python train.py --head_dim=64 --vocab_size=20632 --attn_scale=0.125 --tie_embeddings=true --lr_mult_down=1.5 --final_lr_fraction=0.1 --train_tokens=1272000000
MLP neurons of a small language model. Each row is named by its layer, matrix (up: input weights) and neuron, and shows model dimensions 80-175. Each number is 500 + 40 x the weight over its row's rms, rounded and kept within 0 to 999. Numbers have three digits each.
A block is one neuron, or neurons of one layer that tend to fire together. After each block is what it responds to, as a language model described it from the Wikipedia text at the highest values.

L2.up45:499503471528453516533544443461460441471555493486429475464526537487503503506482510430462544414543455541531523483559503449572493455555498480432444496482523380540533545493494528532514595479513496488524564528491471548524472521517534491521486581504430491498579524482534468492572515420419547500
L2.up141:531490492464502500524520456388517493522462509428440437505461536554495453467484437564564501520500453492497529590536499455555553486501544502509442506504498487492488498517518467459489591464477455486491535432500446518541532515533470546528499437510539435501509537492489532451498499551510617538
L2.up308:496421478441497526460564466497428428482475537480428454524449491487533522557546451557552508507513464484521561477532569476553546494482554458465474505556456476498446454422483551558511506528469542478487512592485495547484479461539530438541479523566543443514552547396488460482500540503531520457
L2.up385:531516446495433480589494448439540544505569480526535515468408541563437485507541477479478496515498523508531568528433500462474562501552504573479463450444494499497460471551489495534464524504458476477569430570477492482490466480436437480520528453463437485526581521440488502492448449504435528457
L2.up691:502525520513498455504555512533451466495555472487538487519500438495446384467487486472487485507514469517572615514431494460537546498490465536415509459469559431499559593512506494589547454560477513529555491552417514493546591500458512469494483508539459446488525523461474425503547440521469490549
L2.up1178:424520469555520470509507418508545494541567486595438474503464471452517510485523573484493467480485593417449499503485436539452514520547584536475479487481463529534550478499462547407436433469492469447536497497453504505515568549530501516465577516534490508533558554537475488488538561419563552504
L2.up1547:522459468533491541534505539487470556518503454493410479514501515492519448480461530571507440489494569465534437520493519510469548550495512543503401490458471494486486461520467520504578467481472539448481507565553473543486586540502542557547479455467489510483570505456540494493505466455506526525
L2.up2470:522453526523497512504432465462496500505515517453511510519408556460454463541519507485454473550498548528508560510448560513527570540535482512483482423494527488537527519550488487510469503493467435485508470543525517521506561499547454463511469572434490487494540482432517523514483570468467561470
Final pieces of abstract or mass nouns, often suffixes completing a word (sustainability, uncertainty, Employment), plus whole nouns like fear, tension, violence.

L6.up2685:467526532547458537446478522571482444435453535503512474457544465502530461536540506464528517535531492483573519483599548451519482491479524556530472444561472537519507516466484489501567408492436482472433502550465477553510508437458471536509483428404480506502546512451505485550489522542578529563
Fires on the possessive apostrophe after a noun, as in nation's, league's, Christie's, and on "the" or "one" before ranking phrases like "the eighth-tallest" or "one of".

L6.up2804:487479492479495568498525450450566549521461527574487527471541472529541526525507462477420530535509535568515519469550465400497435460462546495550516458522481470526458540453468470467515496496478422555470449410500535494474487489492415577521407487502590420571473586478435518580464517526553526559
Nouns, gerunds and verbs that open a phrase needing an object or "of" complement next, e.g. the use (of), the presence (of), obtaining, picked up, having heard.

L6.up1745:470497508502451491573525491527418542411555531457454462477508461532443492510441474488482540540512415541556495441473608445470423479470549477486513499434544504534444481449488534550472524494425530427552490476459436501538510577562581495447450539502457494431525528498509497460567514466503430429
Fires on the token that ends a long noun phrase and opens a follow-on clause, mostly relative which or that, and commas, e.g. band,' which', frame' that', ladder','.

L3.up8:462527491537439463577486451498527526503457479517519464412417513555499478468458510548485451524569478545595509530534501574600429499468413539462547565472466388402455474499454438451473510556471499512504481519517450486470483513510548508430496530471494551521539522464425542495556462467478563465
L3.up108:521508539470510442550476496532548547461536542506487471449374472604444492500418532452536504471471513492510518540432565435527424475543487504535507510484505471443515565574545457485504446553481456447552463572529542474491546506485553489508544492513538523528480484413513519430451505439528501519
L3.up800:481547540511584460544534449521500651480468466509544528351462445512510398524488508469447456461553506503543603489454547421494515539446387546562520462497480510541482510548485527594559475484489553555506473536513505478460491521497477510455518502475521552479535539549542442450496527533483525443
L3.up811:522519487479480476530577485517496600399447498490540503454525476482496466448530488536540467560506501565602488516509482565485489491526500489541516559593547519480500476507458507481491465519444514489496420508431506412464544519437460495535453472472527508570487534504528543455502568465550509584
L3.up978:514526478457418492551591503516547532493497451487431519515429429538501493505503467583375514481469520509439551480488578500495503591578460548509538458471470474525544583547521484539472454518438503517521409550480433479524450465495419461458545534505478508534521525501432481503503545546463501481
L3.up1216:482532515497457460526475545525470485470478474532520503510512385558538501491360537501487492565536521546523546468504585490496454535538479576491445490511451483479526526512545494543490473520458535533546470600524530475537441562537449470519550519479528536472598588490482513470479527487496513471
L3.up1584:481486445482456490467513521481428516515466456498535506412492495499559509543514498528509505512458510542519482527507548458461477489565520508566585449507597558508495526529523520489528497478538553512495507487463473568461549523544513483487495468501562455509498521404480505436618493452475530443
L3.up2423:499459520543518575511458424466478548516492497480478487457497512581487513464491469510514484494544545467514559511549500494510567507453524588531450510549510539565400577479542553592468521462512462520501497524474449508423424573495492433623458571452573503529579546460592483465537474519547478464
Final pieces of abstract or collective nouns, usually after "the" and before "of", e.g. revenues, obligation, dispersion, details, records.

L3.up83:469435441496482475482529454487492499493462446488492502518483405456514509397491515481426485482560445505492522496451454507468424520552435475544492540464488435519482486519603514558532491484538526570476498501542532499443549513486538508537552411516543490499468501448564565449474491499549517511
L3.up199:535518547516411601492521554509399478453463569518519518493435546528557504485500478450482505532544459505539456521520488503503501522519525494454498408481511443540542560573598509533497411594456547437448539570514479533478543494522527558505546538450498532534488451462501484450478477484538520540
L3.up1403:498510448553457514468472474559469493477476525441503533532512522472484547553486593522514519468514541522542475471512525505598474483439546527546517494463535528539568514525534527514489519531488472507531437537457514626500476531541434518528542466498442510548505501472456512520484543549560517539
L3.up1464:519516541531444492554502524594532540446446473471454462452516513442505457554573551524490522533448528436512463437554607452491518513412483521467557528503528424508527481511513425527507596457455452489556524520523537530536552540489515539512559549572431466480482515456504518497489529486516514453
L3.up1573:532476466592465528495470485518549542454519479456530498587463488478504537506533587518437528524466481455509507548480473478550478508472482468556482576466497537489504489474546524495497524516499547493486428494453558542504549503465508478558523467626488509501453431517478458414446561465539510502
L3.up2511:469551509521445455542480444499479544495524451476494479508511416474485553524478517423543455434571496451489483511530463423497488491484451466512541521424523493500476526486510523558486477529462513508462434429521525549517443504455498538470537427521497462529569509436465526444475547553449538467
L3.up2713:476573488491556498483542459503494517476535550413475478543546550388488455503463471544529481474492499551558426474537485604459466521484396474538469397465547477496478443529467411491522482570485472528506508534516465427569444467447468516476488564519410481477447482528501546488553496570519601570
L3.up2724:426474527527459484448560477523534529504549579494552483468496496502497577475544511531523591441397450480530494525512487493517462487490519501488470513506462503483443480485509462596518544469505467519560453559427575537474449556361444532573569522534547456402492488530440532519570569497495518466
Apostrophe tokens right after a noun or pronoun, mostly possessive 's (state's, Turkey's) and It's; occasionally mid-word hyphens like close-up.

L6.up1007:480507536553564537531547510534507422542471540495534430512465443457525536533502604467494459487493431483482465485505507438481480450474498483504442487546582522540496552547466417501541508572472479511527452477519406533544454474559500488489489419494540564506489535429509530468535516514429514437
Month names (full or abbreviated) inside dates, such as on April 11, 15 April 1868, or table headers like Jan; occasionally table separators.

L2.up41:470452520472483516479503501484520541519460468525488523432427529514484471444455533485493502545425482457477500505461499474506517647484458455481466488489570501582556555457503471445490450549507539552510472490480499474534527509467516534505566550462486476510389519476538511470501513535547537516
L2.up161:449551475533493472557530467514551591523536507501464541494492575473508459527416498540447503421452487552510493476407529501472535533418555560541494459543441500458492540546535486504535445519464543432481515493462473428450466501490445458521434462502539531516467511445504513521461483464493444496
L2.up612:518478533465475515455487440459520437535521519501523447502539489491438514499485537530435567449550491521542525522451501485485466521462531471463396504487534508499510489502562409509514526593499470503513446522566478452437457487485443429440500502513535540479536589443452535504531522446525438501
L2.up1005:525501497469447561497555443423514568546478448539531496460503572478521388562525501542423545422470530562520515539503521511538531514518537487451422448509469440515499428508587488500554465563505492504528514484480522471500452539483461449427580516584533484470484529439451522465548508529543492570
L2.up1206:492502511519411469468530443440500536495585495553499479524469500523517555506497471551523457388428486483428421390499461540517454482503495512459460508587495537442528535488602479503547459621510481507504505475542520494475514565534481437499548564441479462446548500416508545485433528520529521508
L2.up1277:542489446486371465478479425487501548541547528524489517531566521447477517515481572537403543457534581541456481481415511465532450524439517539465454430503495488484485499434580478529507377580495526475466507484521502521497461534451430457477457472489444480503510590458490484456449526506521446559
L2.up1326:437494526506528490450514489475551479536509451510458477451485543533463533501510576494519489427472490437523442473467460408431476496472540548466511457563518472528478536446537528484499454514535451510454538471548528487475507414479420613447534480553486539475463471378533507518495473533492482528
L2.up2230:416500439484428482498516463506496485449566507566513483524571504473469483557498502530476550487524466488466532514368493500535455489505575554489473484464480542497483558510549438501605429497489451466475492508504495566447504555498458550478527470515484538530556525461495507481469519505429474496
First newline right after a finished sentence or list or table row, ending a paragraph before a blank line, section header, or next item.

L2.up418:556463535500450485526417450499543492595517508600548519501491476456499522440520517603590487461518469505554501488450560538544459458492542517544535449504429529521438494483424492489494530537428521478486470462465404443503462455514444529527434444529486552519480456454522496489564464556537511446
L2.up825:515489525463501488546488462521508463551466549524534507511495508448487501451561538519503497515513515534507566521526549521509469454512441558489507467421463523480452473529520446518484474562435485504518451489454418455492478473490516502493474557543412472430527573445516461488557549451523510516
L2.up845:447463512462507497518435500592536540505556554476486504484573394524474505470540407501438509555400454553525540544569589485529567527451506487493503529505461510527519470519455472567553456513500574548455488445523526451534515525467472568562464514441501520532474457490522444522462460532554520453
L2.up1240:503504526469496473525514516484450523456496539450427493551532456509505521514467503508499389448540579481514527497495569513520481510460471545462584445497432478488534451521505406478468447489522526503497450494457524574494534503500494540529565514439595557426501503460500514447465573498493450429
L2.up1524:544482466567493527498427504488528511524524552548544493536461584512462520511528491551522538479470547488526550526467495499511480499514475482530554473554487487440423480517468439503550518514550591499504517493522421483472445502475512421524479520446550463546488534519517459537528465531506441485
L2.up1908:486493536514429556456485457495545422499501447429484477473559485467515542563454471480511451494497445526541473541524527481483496505569540500425575525508438497481495452460501480488522523431548601468508416523530482556459553494449478481574513444414510519454475460567494542508506479574449497469
L2.up2433:466430513407517548448530493514444478531492486446528504494455538494448459468513462547511488520517520530554542472531528540472482572506525582500521449545423470450516517460502493505512536532506454524491482519503506511530483531470543491530511441560480471500454478499441515537451428446503501565
L2.up2794:490483458536408533493441509474501541470501519519455499478517509449544502537479477554537451485500560504609525505531523484535556420448447493467543549481457487534479514572449441560552480486510500455441524529557539536504458467563518490540434541532538494461438532436453479439507497431536527442
Coordinating conjunctions such as and, or, but joining parallel words or clauses (small and, free and, owned and), plus pipe separators between table header cells.

L2.up938:495504522504534554519575434457494480535481509518464479479493497546520552519516508522585461482548536556479503460578462442538441512505473436554429504438537504488539481486419563555517512501491501551483520479535544481465443468466580401474527528509474435516449574426511572533518529539505507518
L2.up1622:484485479562473499406561559462563482521498477512594531416401536439540577514488475556504534580487468481502488532538514544569466452514512564447509495546571464481506505456488425470499541483514601495484482463547570519489472492545484434508452480504562516569455505510561538474509465446440498504
L2.up2058:483439501542537501536496481490426488550561517568561472538465447507468483509547453477527521543593522485555479533470510445527476490535499501480501463521422464466502559427546528503471439522519483523502441523551477547483457502452523547574532515545522544453559453518512570555488476543466533503
L2.up2181:451468475524497490473520484469544552449380494473500519535513443497520553497489504463530442528494412537412434494535504522538501509452514572504510509518461570562526467495488464537444485480470459493538463524410473445496534462448446453463442461474464549514527528424393520511521493539603511578
L2.up2264:494476520472520456501483538442525514458432510508565520503469528458518495506489517549392475516541503467560514505468477507538540454448475488534513491514480467534555456522472443541538510567487492522487518583518499446538527496442542421449467498444502513489505509475503597451481457456460496550
L2.up2398:532545447449403568562493494418466497520483585521467471496410506556489508500515489452442547445482491469515506574506445582493501491588529517492472513505496502519530447530499541466484480527516521435464530495538519549467518473452562518487494511495542526473531495549428561505470513484459519535
L2.up2527:568482527459467488544442506478487542524518518489532496526560423456513547443526449517517504477508567474590487468504538471449564528499474487538506467579505513455447533588534515459548517501466519429464506465518450485490504571463485540527501572425439477479524529510530504510526451515511490490
L2.up2546:498517565425484495471478461496483525489501545455497490527485499486437452505478498400474504524534485503516520451530521506437452530463414532424493481506506433529491482431563455473500493498528435581459457548537535430465546499522518555483444541528519489496523433553446488525567421471497515494
Hyphens inside compounds and alphanumeric codes, such as DD-114, C-20, D-modules, Deutsch-französische; also month names in dates like "on October 12".

L2.up36:528498481491453472493461508514468515529616521501488464450526484445587538482531382493440510442492568535579434501563524500552467489502470479424447494519426474454473548505501506489505546546505528509503525474490549464514447475520407426538527497457493588431518471490509508519465593432556495497
L2.up270:498508566545517487526571458465498552491527471465473508467522468530486469514486467451521498562569473553605460499496536499488424496460500514499428466559513501523491539543538497467546506537450492490507460508478495542504439561511525494467495546491523523488486500426462517516519531474536495443
L2.up465:507496476466487449452509405496506569528458576474491429475536485502515453505490492565529433518519488526500556470510511454480481467507440517524435502468445496527432521534556545427465481499516409470460396488438581461480496476472478505490462441499538448476533469516549459509477525503465516487
L2.up703:476498478594458486531513557470549478525484538534444516443445578480531489564552422521506557493405507506544504529492580443504549492389535518466579507522508483535426485546474536512564540519441514500415548522518440502559498570524471460587451412453510435528511499421490611521496424493481514480
L2.up1068:485491464491519457496529613544442543453474531581544451528425489475491489503462453531423585483539511500513553489498547519561509557537501506554489519533483467490453449592438522518512505532567518472479485561436435466529357482459508479546488418513424470455480513488435439473554474480485442556
L2.up1140:467461466528595461572562488504565503526448511517442517477433521468501511495466499599520511434471590532552447499488527487488471513381480460409539507445429438509527539550506523461530498497488458523480498495547492502489482569490554555546482558510472456498540482485411451455511583463531433542
L2.up1275:561474494537490529472459499525485449530514489517500509550523483529537530457480486512417526480513467484556512500449465452498520532490500527486523491481422503548451577502510496532508527484477514554453524504522490511519434510506486557512514516490487485517514488447486513530492565567514447502
L2.up2704:490516502519523473532580543574505550498547462497463537455478460494500475493518520526506535500467533533567533518521532575549516508467548485494447521483468531561466473580523530510492520547446471507439485573486489511515448583517490468504506489500573488495513539527432589503616524501519543553
Conjunctions or semicolons that open a new clause after a comma midway through a long sentence, such as ", and", ";", ", with", ", which", ", as".

L3.up662:560458503426447489442558477543527495490515514530484410493558494515559504505529508570501374530423487479511431511481530574463507553554524455475518471478505537527483510541503480496525494559453444498471394495471493560459466443470516544520493479546506567456572565481523559590493495569449474516
L3.up700:471508543526525532539513464467491529536481496510538469537481438525528519467478498487518465541508499463461524504470482479502471488528573387528537520498513543507512604510476504534467463543512460469444434520533476455498443460525476513520463491524495573516436494532455394503538445508470551465
L3.up856:607492525525442534492470493537505548568482589474531524455440445482506463549513504568517508521549562533487517487474459536476565484490404552537526497536535533453516539475508486518544485503482481476500468563587541490465466500553543455516511543528507520515529530533481528519520447536508491516
L3.up1200:489472468527491593533537448447519425479498531486565476509450507454489537535498535539415461480480551536461485459571489514562540577521446570535509525503503472502478448546507500510501566431419500473471477432497502463466422557579472463452589442472414500524477521526499505561496495423505507514
L3.up1254:514482443532546446521549524521547571516530439446550497476558484533477469560463489488444451498472441546513504511570501540500503583520522524499454467474498494463447523501474439518489535517528425482488424489439527466504403482495435457515515542487564456503454552478514468497434491595551436569
L3.up1806:461594479487528396579480528515500456468539470475540542537566422493504477515566448497525520465536537467440485498525512486509486504356426404487519543448435500515508536518519444487489529418479445501507489399447492480534446531489485498477556550484556434478525554509567486611499461508502440524
L3.up2250:460566447514462504413489562495418517573489500472534535536464514528418505523502587467533438448483502513439522506444452461480486502532529438512541527520489512463502546487539512565558445548505523428515542459519518491515511495503457481543548485511494529509505473465505528546526477499431531519
L3.up2414:459430515523479507507507497514466516505550470498558532541512505510498462572491463582524586503502525448479485475439517442518442447476510541524488546502465541503461515528575505492496510563486444394531388445479542500477451532480625543479464519551495513483538581519515453491517487501504452518
Mostly "the", also "It", "this" or "The event/word", opening a noun phrase or clause subject in encyclopedic prose, e.g. "convinced the court".

L3.up428:510468439507476472513465504503512476458553494504500473480478486542523523502452530537479594468533557531593563457515514460471450442420522525528491500474439543506500496506462502508473501540490439560449479519565474526527429466529467518457543564443540496438499509496414554443498500478562467537
L3.up676:454537435552438520514500454484498475515491540494518483503476466434514513462549574597563516468528587545476503533503527460451562499495464486497524481485479509493505543560512495499445594533426510539470511474472487533488483569460483487499492576514590573469464478516485494555537564497536554498
L3.up1715:538514434496473501610582507512525375546446434537526523510451461506517490478519526614558568458516562508499478500491474461555487518524477494464500458489531447559509531555522488435531486492522511487421494467514459493438497475511503509447469522554506496462498460411525488486456486460448425547
L3.up1779:459493510518406508493465427442490550488546487437545518483530535536492492545463469460489495444455524542498488508490461488513445498512472542422467510492508444480489532478527458517559424560427449485552519433467512493525517479525492431485463455544468510522493472501507491531453469478536528522
L3.up1813:443479515482484524535444541566474506515565542453454472526467506542428487432547540487499553460423496537547513488482584554510496524501502508449552535531473472473540459543423474525546521456497444571560508559507513509504458493490448438461493500542457474487497565535561440530495502446519460489
L3.up2087:540484439492449445576408488516531454472550510521597500515484438529513487476532477502494526543493494455442450474546456447510509467482456510476468472513495485538501556426510551478499450488401513479468538470479494440530458479477484498536483453517550462479490477529494488526571599554505442497
L3.up2181:525515470472497514578424509516457488585505442441452511462531522452495549453503465442502492522512489509532512452507630515479524458470465474525511493474555404487534445528486560603539458494484471506478498610534529416488493523462539485441482486525466463554516441529464492576498560483497551500
L3.up2210:529470503534482489474434488516530452589468538508449570492531485503523477535519482495434464495447470565487500455511443404502461576575531458493533468479516540499493503513471442489521473451416516562500501495483446477507458534467454542533456477476565555565516444546481455494503549548398569552
Semicolons, and sometimes "and", commas or pipes, that join two parallel items or clauses, such as "B.A. 1869; M.A.", "false' and 'defamatory'".

L3.up543:500517519502421523543535522433510488504478542503534550501477543490514516449499552531424480507470461507442495544479455456515519506558492545516487506523563479492507488477505470578577598513564526500511511531466606473452474522548449528436501423530482489508462454503522558492488502447465538516
L3.up601:443541487488574531447480580539483490569449468524516450570552469497475541541509484441484511471512458486555511369444462454545524571578468533482446535545491473453504483472463486425516488521449465417526473478490570508473542510480466423519501467452510545483451588490515557522565543574513504433
L3.up633:477509519498515549509473464442536464454404513473468527495457454498470570417500518525537494518529477535484508462476618409447530576512497504520502489497560422432459416506482505502572499498481508509460505496453493472505470545519477534465495459497552585505538478493479462477557499556496472518
L3.up895:468519545502501523590479472523529498490525480512476523457498437480506518504539581458530523402600498457495512419506459557467559467411485450436484452468546532479539472482504437462539493523467463526498424568428554467472539482483515466486499518471477447512503507555478511370488537585462531462
L3.up1360:559501468523548501564475474433511515440537431483447476490423473443473506508457495521569492473492463435496498521434454506491546479523484467481459537504485584467485547490473491579548530455470515428469487503457491433484547538522464514556587472461516483556507506530507500511517534425599553456
L3.up1420:397506544505470504399516485508514486493499483437481488478475489459507524413552566502413485476486429433521530538506532555440443528571520471500523500517548444481485487444512569519484517450522428517547547440527517478455547585540408510509533434513510530550523514537581450467552485507494415512
L3.up2325:494548455510513528441452479483458513508549543458551552464532495457484436482494491416492538478512539426500462605487484476540581520454500523480501554478536445490519471514484545539511579495505440506463527479425543536480497412444432479560518548457511517487577497510496527510513531499413545530
L3.up2723:527456590542458512515524517508518453500520562501546434577507399460521474539498488438510415512514547420486459480486487474477570493543486502496541557500462409540510502551497474465557469531550531519598452496483534478498494465531480540483524490485503446505537474606547505485534439557497470471
Month names in dates, usually after on or in, or a day number (On 29 June, In March); also letter z / Z pieces in names and words.

L2.up22:525528484473522474490500478565437477472478551523489510560502462506518514587475505559583481487531459529482509508516501528476570484511518537506494504523483541533473581562476459524545502483454483434550494449590515477480526544461556514510580478453537487522490437537448477469517418563516531539
L2.up507:494531498471546451492503517576472492496524557518501493460586462531454553484477494571496483502495511538510514529472503494519454476458561563453444519554540455474478508571510476495599541489433533454562527494526497495586476483486489461515521494507509442512482529537437475518365471519390501531
L2.up508:486453415467536527477510533470515552429555488495540535493472576428472497478521474549466546468512514508546435544431569492547513462417537422439548483528434486514510469484496522516488478485500495522523587520528508441487474486547491513480508497526445439481504522481458500436527468571464534501
L2.up655:476510481516524459523569536469596498475517502461487566535458498477613526456553418550536550497452540549469505468562560502473569457422560443508473487532447455507487434526538523543470568504512524517500482514430514484515460460590486503603545426500501474573453440491524513512498456586504440397
L2.up1124:468474449455519470446444504510529559467511502507486563511564589446464486498436473432566423472469465491506482581511508444495540509473534489497477497504554544516542412505453454463512448497540495438547462505488492532433513459541449580544508491477503563577514505543459506511504517527497446446
L2.up1654:547486461513496519520574495501505519462510453486468531549535425566517482502395521486453510501505476519568481403538537517531551527471439519522512512460439525506486494545632524489510531500529499463538459475542497563556481457545474558503566485506513538541527524565469476417515517581479480453
L2.up1665:535414468474432459535491501446481522463468505481539593526470484486527513524474486518483506463528481514541459560412484545491474463488538510489538517473521531515443496531470482377522501508470526496492514472482479492509492466523526434462540450451574554566517548438479489462441546523537561483
L2.up2070:507445435413504545470504570469461545500494540530435473493518506490536402566590500537459555425464479533472539465491461434561542497553499498435497524477453454523482502479526474493525457497560528452559486530452432521500413443484573530509489510482547442546474458428514487484469449513507498484
Punctuation or words ending a clause and opening an expansion or list, strongest after counts ("two brothers:", "rebuilt twice:", "140 goals ("), also "such as", "like".

L6.up2596:520472473430489433544573467516467447542411493574568468450509466502541546544543533545492551444616515476536441472533476536490525503426474489404476448533434503482450503438499480500515527519486517466520542485447499490462483501533513548566492564491542488490490439546473494474466469513476533505
Opening quotation marks or parentheses just before a quoted title, quote, nickname or gloss, e.g. says, "Ivan, and Steve Turner (Mudhoney); also line breaks starting new entries.

L6.up2381:581501553488486510535558508509532506446494493526498551507451471578562516462451465554435508562565510451525519433450510526453523492455420524480485440545524474576476510592575433436520451475507480480503455524489529564446495508530468487478501503458572451522482583449506480479526531507574529459
Abstract nouns or their final word pieces naming a right, duty, quantity or property, usually before "of", e.g. importance, burden, ability, interests, fines.

L3.up767:465470464475444465495534515528392496541491459527537489514461474456590559495474432485543454586411465524555476471550530469468502451519481537449543479486494492497583503599460454512551486495477526485550510495508515539459485474550504546521428504525520557550481588495484456522535503518542497466
L3.up1287:488522441503482545495499452466509504435494425425470480474471456531569448574525500516463491552532526528481454483511547533506412490507475573469434571518460462488539474503523548519539533506404451566504482532527518490452424531622497524504521388447515488489463457544405455531499537548476466574
L3.up1490:455480484490488395572465402561542505511488470541448430560539466489501502459497545497484484528498511498542474540465476616569511469477550529464494471435493469526470557413536531555421489551454436462463429534456530423512468510514478483504473474517563545453435514472521515559533454476512441500
L3.up1823:453494489526471526560550478494435492536490527557445546533528441527465495509466467529545542434523461487494514481488522552498473520470508473579506558509470546519489452467520553500541505486444451479519478450469553468428453558554525558522502503539473559490494517544399482474509483483500462479
L3.up1860:510444531562414445526519486537431533513440559475417558517481440458476524551437496562503414412414515453507512494508502557531497536458430564549563548459496584571503520540550528525489516544552450572494469475567475561578501554518502547523472447512411486499517490552506437625538461505555550516
L3.up1885:474510562510476449475529476517580461481559483519482390542521519543504475453476510460477592591521519578536470530580463446425525497532491470513559481505501476495520571518511490557497492549585453493530554508471502509524456535504530430549451523490519493494432504505394427453536507464486428438
L3.up1994:500429489422456466420535492517483533521523500543462472473510465528519571523494552537479490479457484619545512489524548523464482453468526397440487479517548484479559525453476525519551483526488480547488436571489521530478438496416556433489486425510578545421493559514497493516452492561524487506
L3.up2435:493528426483533447514559482575557568458505502440433476539455500542474448537464558447546518525509530537475544478548511503585573537491476448471464538535538515457464528406549545544575466580482497536485549518522487478486535481415494503539489531548483468530435449460488586493538528504485541431
Connective words opening an elaborating clause after a finished clause, mostly "with" after a comma, also "to" (due to, led to), as, that, when.